Part of a small language model's weights.
Size: 13 layers, width 768, 12 heads of 64, MLP 1536 GeGLU, vocabulary 16380.
Training: a variant of Muon for these matrices, 5449 steps.
MLP neurons of a small language model. Each row is named by its layer, matrix (gate and up: input weights; down: output weights) and neuron, and shows model dimensions 512-767. Each number is 500 + 50 x the weight over its row's rms, rounded and kept within 0 to 999. Numbers have three digits each. A neuron's up and down rows have the sign that makes its largest values positive.
Before each neuron's rows, "raises" lists the tokens whose logits its output raises most directly, leaving later layers aside.

raises: "ner", "na", "nes", "no", "n"
L7.gate1014:412486478497491471555516547558396493458489458620507453516480567409453469515416407550519621527465443551523505488493451551561564528483407465542559558535490483464627439472499506492472488406478448426476496439441568570526465583567551517534521488404456467512564512436463456531547482511493452481567441542396515540550455501514572445458602472523470512478492445560506513551590424566466499540569439566590501541402517442469481495508496517517509531495464508462513483443526515539510417507473448433496446527531503595480553414538466442447567595593541446569523411423546534448517510490539472441550443427501507498527514487527529494500538480407386432493562600404519458533473535582451452517429534524517511517496511547499500517610565557453447588579521439478543526483469500455594523478455546
L7.up1014:532454619474436504555435536519479466368523505401537573534570440523580543536473549532497601439461445554429486436571504594417595598482391545555543461464495512536612650497474474490582405486510507358458570478468495509553592445570494468406455494492579486464515523448507570473551438465592512472547551462473460479450590442470451510530430587580459560415592622474464538496531486514419559505530574424510541502489558509535554527523494434524465500489563593442514459440506578486509542510443456522499518542503509545420558546448550492517484491539512491591513522512569497506475529557479506476516553532554451410490447479532511448547396503447458508385457569552490470529512581604493421471457492476534478545529495548542514497469521523473403542497486603503536495460499450503582524401496486
L7.down1014:523442523517480518487489500440569513581557577417487506458538574405515483510539470443449478448583554564472507432495488583356433533546480568481448465592514513512453515497518497461475534533414574558575551485481475519441468407528410511502406483447518488512526522504534524444556468530489467491534486449605524458467523494473504460482407438512436487591595552524526512487442478549474532507579554489402497504499399496529430490493544385531487476478540447436537524585487495476543525444478496483529476446493443519522468552529567550560383457519484530472537480489518404516445527510506422500443521494494432557460429540518435434544446600490516500569473508544415495484447425518526458484556473426585401416570443488478516552526400451488512511592442496443451529563445429594466498511466487

raises: " been", " possible", " be", " known", " available"
L9.gate1186:457573439397464566549520532533459446381503465502458512482469581470490524502533671531558458580488519467522558458474467498530507486541496526495536466471586555489539395509521619544489428539535489537551510422447431462546524467521519444582496530498426451611474497487531496475534484579499468490556594458478483493539493454444474565389529496437568573467417492536529518437529498446495521523500448549465480450517542484540449497503521564494610564496540473563593512459445467534445431460439477590592510435427548562479503570576485572585446484453509528575579599580500469461449545488512565482535575430475584518536416521474490448440463444545421537480538564439471506419479442417474418524485442479501550575505519535530525447585389477500500407428458571516559459502496475496496584504431461
L9.up1186:449542471519530615498524495475451504518456423441477523558422513451432579500475438465529503592569556518493479543580405562521519422469472532511588480494516474531431495530595559577502458462559568444436499519515442509505474434498518395525471546419467579504526584456564491417512492554521487429501507522509527439486575414489519550462502465515594540525548427588474441417394511477436554451542492483449519539567473522527544366563566487533567590530469478581531530484504467437524481560446465535407527507513499433512549523441533565591534501494508540558551499501541473519511489551542605446523510429505540481535476505537533502461395580447545456571481472481543637452472537455472479455596429571523527487428555512470517481505538516435468483369507548594468452592496455514441415495493515
L9.down1186:430385529432417550466604524513510511458480558468611438461581561501510484503542633436431459537523490510434437557389562418545448404456468474464416498582512593461421465462448504531561472547449490582518427469415539557313470485463541465555528439599471519510479426483518536540564459515545541506515434501539459502453479511528500529466465484479508450504539551439454545429509551484551549443615489464396541497420470524499567458445573458566540536464601530501536567515473570544484514425408507424553347443570468424481516423478436534608499514481525460499526533508455464554445546640495542479450490492451515401448547554482497459527493383460552462444491473499411458408482590447479462486472487511467504484493524507438506499427550513598463495500565514516576568470489493514545501524486554

raises: "ant", "ance", "ances", "ants", "an"
L9.gate747:502516649502574529552564446549525532460561437408563424486506468515601459454531457392500530456501501427479412496609513511483495471479518470529455429398475422516462552511415514522474561527509484505448497454576532469481445432455481507476534452478549437476445506477519590451510520463502451401449524573383522446526621529451557486507506433480580484486530547526469564485480478650579507525515503452548540512512526564556448442444430459526480431511448399495535463516526487476472481458527534491488404568552575523510534581533532517421361496459520536384442456550483469548555430420526457554608538524552419481441478431523503506562557466402447536419512441519580508471432408474459480532501463505455541440487427554400517491518455476511529358518540511541542403508448429528455415503486553
L9.up747:536524493575541493423438426477468504475515522456436487392493554596554447488500468419474469438544498434501409482521500418494532474567471529473514477515487410423504517406522464475510554498596382500479490471456502533489510470496482567476481461478562533482480546519561621435510551471492433439545545526476620517493519479527599481455433481536504539478593539461443506536467524531531520544470498508613528527466569517480424424521455528474509473395436498494520430511474474511468508447518467558458424561424567499519547511510583528437487541528459483535498434508432484510497487489472501542550548586530466489454552461635394380537511449488498459505573518523545507376467488541547429487436532437514456493495536517419470455429483464529540436623551524516501527468474563516507500530490500
L9.down747:517513629484537551474447560490484514445547538449388449507512595504584518489485536512463547448428535553478538567434545534542488608524461477533610483525412479462515683464534506496500531468507417509472504487490530479518576550507507545525543506460508467449493478514519427461433506465489478472445538570534601509462442512451469484465450400446477532522570481399552456470503517478500597504511510589498497494457543506516486501432543484551471513440521374477552476507521466498562391499527515503494452474521455509509607512499511483512516532510459450394535569466527474519571535558489423512569533514474449431499457508433540519542475448445511454489492442457465494540430480470404552505453552515457608538531399492480534490474491485519618566466549531440602483530484528418501501514485555

raises: "ate", "ably", "ated", "ates", "ese"
L10.gate1035:445482563553452482603513583455508550555474481548471518567433478438520528511510438490562501563501508449517462528503566463408564478477383509591428487501497442474508503525495546551514453564545529604475542537474426515444491427444547521502394445504573519573538473523387427504590465468496517491442503542492478563592563387439513546443434384527510523434468428492570540511432420499454465574438514516544548477532486544504435561501484404510462463472476559430470581529416566545477541449502622470521496503528487561525506561542498423580555482496503474477555516453544486498446476526494443445508574496475452554491542510513567546589492563504408538489611481537485473503493510482512548480456543522505531517549438419480513451515460528457503523539374464588478452523495409399396456519529521
L10.up1035:504466518495437494532462582484515543432489480455487338557536461441426512472515583449503471491446587511495502490488423540517474534487565603466483469590427499525491461583530519427492532513555611485522563536491498524475496567484455503457442504459470503447443570429505397589521512401548512407449475515500480551477499472467510511541469465482531470528366496507424472551486442460564567519462548482535541486466568498630467467416440520451493451558541521600565383540480499525444512436484538573447519381472577592548508519552488485461561589481404433446541495569474472544539554543490549518524430496476562590514491625533475470551572554508569549449450440565557541446601465484460508457514530520518555452495532505541526542463573506460569478544474494541478552566436557462493504447412461
L10.down1035:446490445546497490507390557452489473529571522469438426555473527460483485446539382588450547517416546433536549430538486421542388507523502495492560521544442442528475510404460465455488476477544449419468519564505505483469557501540478523471439471549541445507495487571488449499550494483444472509469508536436516459506424519513572481449494473471482513493502537482440491513433465483516561497544514518451495468468425489493529473452582572423454440569424500541508463487524596452526459398497425446470631542518441501572578545463507523427420545452461577517516487477542445569422533517526496450525473493436577523451432465554563505524500475477526535504379461467484568522471472493394530458544471535616462511594457518501425455579360518485484479538394551435629553487485578516521485569507500

raises: "ement", "ogn", "rafted", "ogs", "ef"
L2.gate157:453500491563476511541464464500472495485567551516563476427516355548587468541516487471555514458531497429425414514564438465412554543467491512583418434490511563500496454489507492581578576495569454445490495555429447564505503482524545566536563431555596474478447484467526497507480568408525551451471508598478487458562482522578510555557552515523496563489647583467525555566487454426565561503483503541512467444487499545409490500475498551497550579421466537451557529486477486546534485404448488583485484515504481495448570544575440538561510480564449605480462464527504404523565468476411598587630524442398497407544483473462529479490562518464463362514404503498628493530551511574478441521436509502515507585525501512416632477474454475485431527540580487569525476505570448489469427435479573
L2.up157:496468372485452427552448569481471387487538524491531468433534409498543467580478520469554655443513509432481560546491463508439511609503523531570497448520476444567476565538473514507491469579514577466430501490504427445529542509514544451475526376478474495460491491393478438439397486516469508457472423512481448379506448635431543534435421614584569512561574453498502574494493430584483535492451568566509537410499484448442527585432427501435546462390473491512512492529553513467535501458520497510497525439520551489450497536513430429501559419477463477535510454490453446539429499519547500494526467505392526518432473455452517535538515459515529379522531390566516538498453476497490475658478529509561577586517491476516474547393447471423480529456565431467523431475598472570543500460454612
L2.down157:529509476491561480519522528508427496518504422559454490489510494562600451523482493427489569524547525506454488486530483486495455500506505550483533539569538525501398433495524498569515426495459504424600524490495466565528587536522531566410495452536568572541539471565493464522503502424508505521599454500562445506502404464445509582499410414506505449474434588429470551439477566427501542453548552606489461473509434501505517466520567473486484547437502407421473523529438375560446486462517547476611385388450449487497587591537521405514590524510447516527490534409515496372377486549546547532437528506447495561382475524510581387501457486605509548533457411421352507471458489573581542437594439525445552546540542452537459468505522562569508505507423460510482515457489564548520524522519453

raises: "s", "ans", "es", "ts", "st"
L9.gate455:464549510474491513449501483530387483459523558596493544523552459512510424476653505517471491468577575476470506562466579506522490458467637514402487512554533550414589533506499442498440493567494463464479476448375467502550574493513487546480445523516545488435497508532456430442438556588493456451464461550510379542611460461478597461555565578469510601486550500518513446485570525447461567578439499551526449554541507469462465512497531574446476532508506534437545520480558501508397457547469516609572511516570512522548594509475534517548530562577598522458413494557518460508490616507519505539476474515501461539489520507446458454520500596530491505448457425475503556434592466532606526428511538579577536546513515524465481540459474456472471506406467499417488554471491481426548475483496557
L9.up455:533445541576508535480538518361507487449425491506538471465494581518535486520589435543424487448556493502434459458504518595406509387568363526498521475518479452533480477423577523484500499543473470458491453535393552560457523467512484468492511494463468425474449432591465486573561557415492490450463519463595475532568456468521528537462577537489565512459522517503519556600460512495620484458509542493462476504406461490486558516526487470555542474567473497584546495533463470493471525532414497578540400469483472537609522554449595480511433456534521483476587472487466526487506477495353485485605450468510530546615540581535494514498510422486427478527533455501494508474510468508500445521513387506576473502464476494526503459473482563467484503389439468491486481528515535433502461496599650
L9.down455:445450507497471538553523557502542512493466385439424495480550503500512605421485501499543511523532448518545451484523412476435540487395474530426539523539442498404533486497540405464453486471447547499560616551479430551602517434628547400541493435410469525536483434541483505554519489452488421389505511479518428513576434471526558434450517542478523448414553500523594576469491439532480529532498452453510533519542546511417496413486529506491395543497553516463499508554472536527510475421576479445568559609470453576510517449501554515551513516585534458514443542473413429495454500579436495529508460482562563535392516573536370482504525511461519468453497537529430529525489555476462509538509495499472450534451535537542500517494385396468495452480373446443583467505568483461418572481561493

raises: "ise", "ize", "ights", "ises", "are"
L10.gate40:487490447488473462509457468553403430516445499549462541601427442505445420515464457518516551504488496505501574530530445514536470521443507471493588465547540512506396573480460543444567516505534431490442539546490520577597551506466462560508561473594571511538492515490487503505523508482547486509487519641504508444502484504492509447376480486481406442483584418517546414490503524498524462619330480473514478499627534462481559535529446420438538409491529478571438411440469482510525516438390570500543468631456466487503486424603431479452476571512503505590519609506516571423491444488532498551484538587492531444463534422478514491544512386482463472514335436507449438568496445488467514347539510412502437542445460561561442566509600493428577629498531530523450509528462520523507542485475519
L10.up40:491457442502447466507474438587451441522416470508537594558487471525464536500423495560480597526582479414503519561379471524410469580487566476490626454474515529501425560495427456482518476444530565556471481469508466521593473475585537446418508578481553510454485469403497551479473529568550485509474458484500473541587405515485509463524498527523460442529493454504610562475427541589568458485453475386505501478454486497426394490485365453553539452520499471468385443486457617534438479479464502517519435512523453462604540498420561515549475478496497577564500496560487584506477417496488475575434565521523425405449495465431446606525461519456580502496432515661543513573457462462464416518517513391564498518419485521562439469530619545425483565527503545489538470491540512553447525514517437
L10.down40:520516372529510446523471500585499472416514460498584452495542586430467448500544491535444541460558421510583526531515436560456448458489466424407513451538499603515493499413582605541436425545508533477497552493486541456515507491573463516475450553520541420402523514513478458545549524497553530539452504565549491542521470475494529529547538524505516495557635510497501565545500551483555406452506495510513587528500495484420509472519527476418512533434596582472500491568494482457484436480502522441445501586529545493556518463607559477533449396436488494432470475511488431452443566441455484575503464492483445492511477512522499504451424479506428533486373539631472420522497543543424561510383538456482461559507520529554484487555544451524514489551497505480535366467569533491454491514552604

raises: "ibility", "iv", "it", "ible", "ibilities"
L9.gate947:531550554549605484481611612575431489535505494513501449484544463535608514496481449461568304504522509510557548569587487530487575511532462474534509536565443441577460490444543476532465406465506595546465499489520508543449431531496565454471443459538486432452505510453574571487584515561445514471396506501510523429589512515570444610515500467618561492475418524474527530486461514440514476466365514546413453448540504488368574465432573455521507484482555503495450496547527368514587562470467544558439510460528492498476543573459549474549471438534500520552518590506467397538563513572468535539430489504600516600474507505443485637468475505469487521511577545507453442482538515522405505465446550542528496522511608487503565559477477518528557424523580429472498514498514481449442394423506422
L9.up947:430439563516522519581429577491458398485569496456440483403494482438505494569487525548543508502491500517528460454456477562478532530480537575583458480547539465485472512515499493513491495446584540527517515565634556581489504460447453466478622556615508481390394470521467485471464501555433551512518547528512494559470516466408589400491543530461569570456476506488457389506494536535473459580528477476559466523529514468489507560526505436495485560382516469438453528510505632398508495596556487549509487502459468382580539483481538474435537475635546619533547497502459455485474535490423556580447502529512420420589519516497523530440474439518505588520502447485496545463514540395438435520428490477471516508498540498469534577510532485513609558462373497460508462585485411498531436516498545
L9.down947:507510483475525524532455535519359500467519446459425520395585602384508586437528490546471605480491519488529478533461602540484536537499571519577402527513577481575517450501425561589510465524632552435556517454493569533524457505513513481511454513580553439460474516624542485514506555470391528495465494386532500492442472479469535605544612475537468476473458471436481604490607459523477339551449441510573488427389516491556457510534545463475597482444518523481400504493524378450496448486550439448665614498595522510430469428399456541431535445493446451414488510402575502481463493526469392499467494558481392499478426429519473532493492467392512452579503558388519487588587468533571544509495528411461507399531486473491485533540462523592517489538536456485483550605540512439439421515450523

raises: " |", "\"\n", " =\n\n", "==\n\n", "})\n"
L10.gate154:391456438484556466528462533525579504448546553514573518481587419468588500511509494488529531496606438508463518434496545577439502563444474501478557551456485536573488480419512607493582458558491491572490428495519506525474466461535471598492440409418491485543457568491541491429424506454491533491367555446492458558579545585491455470450471435516438443590459413531500497449524414527555546481488501419467377518555498464546509519446437515580515460410486470487488636532542491561519552461520458527462478424512495555530557526526434463569471503539550498575558503394461479475481574478489619463533547464434506477516509475446546500457478477471552537542523554532531541534496377513603509518453466545535421487462619569439431367508383428457586473388471522506535508598454446469529545425452512
L10.up154:537487499532516473533557543550535529486464455457555566418513487477409585489493538475503565524527487559479627503431408532442569571499498557458502570445489488532442473486523590550492491486460472499497446427519486590490470505531514434518468487482461530468620490477491575494450538560549495565544538519506471497576551447478654432471469430557475550562548520445477483515554519553492536549491513490447518568562498464428466564563443600409381546514535480455551401532501498499399535407482536490567531465520398477567520420453471342548481539512457505477530534497507486500487453497483475504524472599495505626570526468495491558469421590526535426441568602438538553488542474433569562518506434485359415472533463466434480444550481476553455488554521528472537582456423534514512509434489532
L10.down154:566538533507514452498418511536545565539463420508440448467538513523496499542476532475539570528506505399448451581474600558411378530464490497495594522475496483506498599505556483583519473510535536543456553531537410544500477502472568492555456617523586425544594519505493501537515543480598569442517522475610433563524561534537529492499476529549513485488502502561538557485488543438509470421605563510508537480469578529505465523561404505560416597489483367463508454525604400384662595526510490451423574458514603581453571628503514592537564484552531416440511438509507442436527503475419538445519451518469505505500462443590484511508535545348522502521531463512521574453480527523481411429510444434543496524460555425475377483496563581530503462501582520488469461498504532506592447404559520

raises: "een", "ight", "atics", "ights", "ying"
L9.gate343:559495467492489492489523546514531419493475577584573553523495456495575595515516552457491417527517534388463525595521451483520443466545509496421497494528523422474406539514489467622474478464492512516478539508518583442406534501488493543490533468572537472651529516426478495558525545538561532509582530502507480463547433567463476509417445480559468456592449498363498558541513515507469502476398408492522579393504456560459571489524533457500443494470485480489562405437382517519550474431443551482446498502443513488515558472529455589384517495537542527438488436489514465544517477499558499488468462436510509538463426508512514563511528575585565489470439558461508532440597558404532537487481504570519416456445464410450605585542449433459537451522489540460443585551501562545510659480411495
L9.up343:477538519416545537532489451443446571514496438480510452538561524514507554499441474521533399551483518466472488557497490548440409474613485532485407596597425411501475438438536523512411415616625514504536525571375548489540528457512490534528444372467526491507506612550507447517489561506546517537453453449500569553582455575589559482568414484490477482487450483418546598471548407481440564561484462484564468578415477532574536404411453480509485546504471505514505460487469570426472518458417464564567439445471575499509569545415525407478487450422548428538458522498463504461448532537560489489426416447497418596491448514533488574576494572438642500497485549550434514515462516506538451475499535517526405446509562501515564448504494433484551535585551365512502449592541545521468518484480536
L9.down343:531476537524472440531433395523537425494497520463429569512509474548496477551483506422518509562456528544486486559555575604562510420485498498548444512476413480533420554495541575506391452473486557503533528524455521512459496545572397534509493573452483457466484507498504516476599502517493568529550549534504521456513504515504529440468449535536444432531512454512479524450422499575502484476515474555593537459406488417450493493473514461511596541462506493466544514450567525491563438533486548592420420595502505574404448605418455486487507514459542582481419592467506523444503482533549497499507485477540524528495552497518489464535562574581450515539478551504538527474530513534515450501496452523476438469475570498417560454487543518569535418467449471441454483499546604622447539508552518

raises: "arden", "ards", "oj", "orm", "els"
L2.gate495:447475471533407390439466483465598479442527457493496534482467467464470493472518495564570508525509431474466512484470497466492500406570490456579482479528516428475479406431474589481348586455473413510525584517484492536473583520504573529433407525471409456482524505465526567555499512457552555378532504570541585476509586473520494477517505522561509548501431508551483481541488474454516497555473485475506496534530503456545468523461571514448490511552500572517526518467511523408491529493471428438518439480484606509453510523494426443482528477551512504508464506400535557556539510562596533571570474557541515541528405497563489560546574521455504508529536470543469564463500440540542559470486470439587602523492464471535477537490486530433443506517465453379492554491645534498674515547467422
L2.up495:446443512462632383532506412541580519556536532503404568591456513435506525551535521456460509495464488556464510460572448505495486550548581526499550603425481558508466505445510558420445454502469508493483497474516468503515476500529482497440462518580592474450606491549528482521512434587549487433484387418571530537493514469486506572637495448495539559459434571455509510520447528458551464483474504467513508486531418434518528455450460587462577561482497464563513485538449550464471460485546497487490477506394552517442402485578438537503548545461515504423541583509485544481536472547519471579500492591461521544502461478441454448500517434471446503505457454464443504560493510495479424474552497446429512511583497540488512613542527481514513469403572519486546477465520628487509544494521422
L2.down495:514478498594471557448589595482495416450477506508552559433388553446377536459484518465434486479527540523556431494419538578553504567426540476469501520476480581527568563503419553476463600467474516567483485527506556503453478528451438487431524554413478560577586532467601544528425471507544475544530514564422470469542472463457483541487403529503459435395566577599496478460528531501501453505545450519539482586633493572421505492491546494533465534493511424472476497481514522596488496528501559464531442533531502527502519514543536442468447461541504409550491505528425471491488546420532473475503462457511491540543542528573631504511532502506584458406509483455376411438547435455471489508441515462554529461547545511544479419529530583513537533504423466537401516566533511513596516520448453

raises: " Assistant", " rear", " assistant", " Deputy", " vice"
L7.gate440:494512436541546597623489517537468529564477481518471487501513604518463407408480514513469483543523445502476547518543463543452346571438602465472447376490556488555560546514480535560474461596359527525443479513433470504508475469456514460473476535496580413555559543544417563531498398504522520513535495430565464535469510516495505497569506441618588515470547497585532523488475468509536545565576435436500507441572478584509468510539518514511587512528552464483535610593452478397424568555577504483512510512456488507485506349470464524587468470458486463516474525458506557509421506507497511461606455393479499487416532504430396414478441491490514524515523615473466477502520426455433562416456530514603558413516412585537597460516517483530489454544426545531555463514451487464546441477563550
L7.up440:554523523586605477554520538434598465487506534557535528464478606503577525477468636577497504635484509510437508466438556448576471489360562455455416497515591602500507527493498425567450563520507452525462572455387408494540508427444524427516453484514383469589487500424429573457515517466505521440455397474513469597475512504505494429518520542476481545494480391563526576377512506498425524484527502499535474515533416575496469538467544407453475554498465492539586542531537497481501591533492473551526462487478555507477449484487482445492417440518475491491424443458580455523441465491456441489568446500429473434495425446432503423528464430482399507540522493473553405519517644454512569453402453501549491517564496585502508497558549501530530549511510637532576554557519538463560447538562509
L7.down440:544556514502408489573504456500526506445506478440538490503436428558545467560494517509527579510653546468529544435453524481480468505594554425449476435580430505417527458603534517501469542485456548509510455518513486550467492445506456565462527563481528467571501484450434480545573430518462446464460546457509500611478554493479576418488534481550540443438528475464456535419479570456490460542509441481526436507426539541533526476494548541486460487424506458519567507581422536423465488472468489533571510525453554424519459497483554431575431438535483480507516525557509521462497550446493468526530414505481599407368460470462469462462503473462474530574577530507499390449487494501483615497581494510644552400385535504519470513541577519492538597556404507553521521498502524561531620418493377

raises: "or", "orers", "oring", "our", " ISBN"
L9.gate89:412496455487424541524488538408549586477466490619564343540533464566627494487535471511552382491438532508532474501474502526487481522483507505411493458542475441574456504478545424431529416558457524594534520600464448585406453535545480539404504461506468551483526430511541538507561470536505483535620521417504520519483512471511544389588550523515430547535531523536572569451486522497577479515458471448471499411520455548531630442516594537511459436426503489514482531447567604547551427423500509526522512510504500459548489528454481494515468494585501614437641526586488579469512529466542548477439511513539569537432530449553497518518482538462415520449418554570486586485549465541563468575447516464467540534559552476485465503447574433519528493482568527447514463516516505541456552550469543
L9.up89:489475511400547430521559557507475503596536480613481590499582528467488463573481466498578424529540500478524581538529521426505466535588521558491469474469489484536533525558489508490537415464559464519598448558398495568467460577366520515501509511473514403576491589526552558524486538507457548491450522533520548510485570589474459534514532481449454522537563395578455400511485527530520400540567510512566500522381470462517526407458503484511543485559539647459488464427555515501460602592497500487518458560524508453475490482525545604414449431516570530548504536459521537499481459413500526531502522551392507501422513468563491460445431500528455463410382541423437464444578570552480442525558578577516478527539501484513506495440513539453480467426516492474571527467564494511485479455523436
L9.down89:517434503480476432505463526564513485559467634463483497515523521458584497497529439476530485524557496499431453541543548523433495548591383433489494593449530504523423503613504581435451563448460524495439492559556534514372564441429525423486564516537533508471474517526500529526503585493540497560424451501491545517566593480535422460482498563567453394515598499631480458526536498471565457483533470530479578501553484548465530462479526487373523481451426505528554628476509524555515446515493480564521541485475398413438438462520542571492635481585582555403465439472570512536520460443450499608593503539443533499481527601493497581496518400535520469540453536484524512479566517530488479490532534521522524505483451464477495490489587568572566503459554485522497515483565557443518497536454489

raises: "en", "ier", "ster", "eman", "ene"
L7.gate172:513499358512503475566469433485506531498513415575575543456517445463595424475445496531491475546502493497569453547472481457493437384497534579543460492611529440530511636493426508526536542546478478540540567454462522535441470491369497531502482506493482416520542521538444485511481496451505551498444462478445466555553532461517466468616503428589515467521510496363438546479499543480515466509463509584524498473528497486567517507461492473523518468452509565496519562416552482474506492566428422551515556523488420573376353463553437547566626513566543479536466436521546474573388488617616425451583486567481473468426508514480538487511471472514560494468482441527523536420581490582465480447492479470495519539526546506506387480527576461505507503574494494594547545497546502490471464585485458
L7.up172:480524349463487416491549502505457510561555504511563434486494489463543485569560469548532441506521485520401422509515439457540476466465541502476517472533478458497540537443441590563552559589419438476534517484519532617466485464490532556497580526544475408516564478511441503491484459470494539512526405470488468600504527497467388516531505470472458534454487453489559497533496539501530418506443548485532491506552502416525475504543464473543531481472501462583548558470606537448499440482457386519546597522487606624424431472556463530640511501483503541539482494507481560582397513614575449501572504528539451463428458496516532479555469503580521482532529491546544434470616500490504485431491404553505566467449491553513482426424533461477477502570496463530486520486489474516537479560485529
L7.down172:535478518543560495564564560503409561446466363526505452559595505418618471371468499494525536476490606486454405477456471498419485448519514518368515580506535486613522610540488560586515486500475529564576498443507545459536517448462460556547465468493498473545514534424485500579515532564489489515363463479524541516438439495517417535514460567537597550459615452510506516522585505441515490509409547477450510571493516490508494450413469461495502472565564517484522559470499533423470492488504469442606474537518527523371555512507451564467523560500492509458507429455613468461466472508532506430600451533529474513441499504574534474472600539474429415484491438526476440492565486611548519536587433500479532482470519545479463498580581460517437580522571440500515527389534551420514541643374460

raises: "ant", "ues", "ances", "ance", "antic"
L10.gate767:465529583472513498542427416503495496491484542502502490532551604513608507492578532485498512456479555512451532504446517518505469520480473420515506504467522501516565526429607509510509452559609566607527508585510448493564433546544428543522470499549544513520488536426560546457472444566527389545455446552484545466470503581600481487458509463483554493506537452471514375498484546512504560402525456581522488429503470541387498440542531445558445566516534455524476590494528547354447421452525479520352476484455526540481494420384413438516522519512523495461462442484439466544492555490543539439503556563475483538503420592486428444405458485411475517538479515536506500456505551456447521512486565426424485490511498578414453416532530516466520525510553569533562493494421485502486468543528543
L10.up767:459582541436453473472579511494434455456418596472423447584504449595461628558512510537519502485485482415497453460435471460503481543534410473597564518459564460582559518451544550533495524497572495476531501483514452536516494450457543541593478414505474474419523406525610523527496506469516493509421493575508598484473499536566526484510442511496492474512470531533485457489515488496499513492488539510591471567565446463423464564529574487512448532489454467515443481585619438457427360560526396482407477465527585542505541507549435512473553508463534514446503452519376507587440526497530462538503583578564480480562475497466515478418572437477423505442488537530555494452520534541452601457572505444462486546442535459449482477564412510438478483503480521530566464433486521422496353508447453
L10.down767:505536570512542538472501491529458612540525405383547436460525498473558560556521548489431511493494564472521568452501559524484489481520437501489511429545563536538465531458415541493553390505473431518515467569577508518617437505604393517547422495576496542482511584535583501549440470455571581518505567497520497475514417513420465450493600438464568492499530477496550431537491483512610534509515512496503450573444494447437431584566588512549496539470571447501417481493506527533397473541476481435477415568506440479540563496489486466480518506543417500469459461496490484490508485446450496527480534555538511506493546502462520503388518463476555515609543535536479507543598507553451490500513513405498556538411557550505534460538468527506554521464376592468492643476597523478414499529540534

raises: "ers", "er", "s", "ity", "ery"
L7.gate744:520570513436537490483380494382436485491514511560418472554504403556432493485505472428515583453477560554570470537432513472429522464564530496557513478521498511479557621493499549537528513518543390487498428470492479456502559445545517572469578504527539496540444454537456528453438526540551540392564508438539477551485491378579556458469461360539521532514549493470558483517519419585491457411423559541625500522588423464451557522505523552524571498477450540577470573492469459573523500514446553572410519434463485509419413537607472542577518514491505480489473522596503424510469518483432585531438406545465419516555581509508512546607490448550404425603521527503442521518482495502478561531375533453526377535447488451466560485544575543421443446494445582564504540456490488529446463507460423
L7.up744:551550605509446469543575536511450565444563494572418576549502455517451463527461540499540558570508474648435492492479527469583525505467518543458502507542549522434520550456436538502517522576506547470524489542471545429394533410456545467500444549576474488594545529508481497550501511510516544515475559515499551461541596448485639489472520539494494573409529494533487447571500553559437510482555514510537543532432465510540553436530533409432610462519452457552373513531493428559533506517523503463482555580487444493562415541500519481526568554459501544418433561550417580595481551477607489543489538458502440494523450486565549579628495433447523354559569449391436550484479431465487457565518454478535451473532517405456511473477574556529516554455435578554628522496595433424446489456500490
L7.down744:547606494493532528491458515527419446449435462437541577574393505538530519527482457491446485517490544423517458530420559359503509450477550546472432561516523431483520470584498527487442470573495395536542464536457475549508536534458526483548401538535536570550489521541551491446527463559510469550580494576470545549562419504493543508462495547488538499482493488458409464528525430465471514363514588528464540525565470475554524446542542467570512516446390533358562493384480530495530576495529508502446470597309535458495475524580531542511554452480515447545501507500539573448505612529503555485483504461506499559477500600517472481465552512487564547490613544553539411537454487510638504470511521542445466523433455613555469497543593423555455503487443560557506534553498436500452427505545493

raises: "ers", "s", "ans", "ents", "ians"
L10.gate1402:457523425409456450470479484524506482488516459466487520419412533465551568484515603460441519600493576509493433555520456428470492582497462502520537462523546530490579484489520490504444476520546523521503488461485459505536541528536533507494519542505506462463508505640538497492501407473518504447549564569456452472590474455505447516545536498499468594512491511477443534498525578460394507522483545543572485516584530419575542559513563469545447509511523594518498583420559451588445476433427516408460547492486479478558525471524519488466540658584382539568513519546463493591466486524578584598463590507518475550448506506501529416600569516448532516441530526459472481475551466435527542472428410499477582497549511504454447462533507419481595532474471559430341497464517456550360445570483472
L10.up1402:523572553512506550396474546464508525538535418445574521498480501604538512445530557608577551408537392473469445567566468464494515503517556496500599461484409588434509520515578531390499472551509481613473542543507504508487524470569473491493460592438475467490599576559515480538515577445492541518436560452494487588534592527515475560496535472439537490447454537456425557522476529507475490419591539493524521477471502409458488384502410558444484525552521466465486464486480521472433579434530377501479447482467502448549504533463498586432629521518503492544470532532488451415468551543476400480488486516471391447449483504479463560438615374472482457587517448527510506500522492442532427436437470469505521490544548436521498557458525495479476454440490528531523618539461555536471544512591544
L10.down1402:551443470513530508342517498550509579480492535455457479515519470458421565577494511479482465445486488516561495543562488524494514513496534431499486553449432398452446495533478505512461472508431439474561469561485527405497482531560515501499510549508494481419503453544511493472491484432531498434545488446513475578519463496513429505510527448475523511472541454441435482529473450501483499505513471506455515488524551487462470475553487496631473564577428583367430651528579514564475521354437459434613492534426440514473458497495595549560549533506579481508456504504475496420579500432536526508496532492499422531576487463490354486423474513583512496507540467556612426609478427529505495526531458556528547555442458594541515547442544534503416475470527502478514554434436450566425491483511429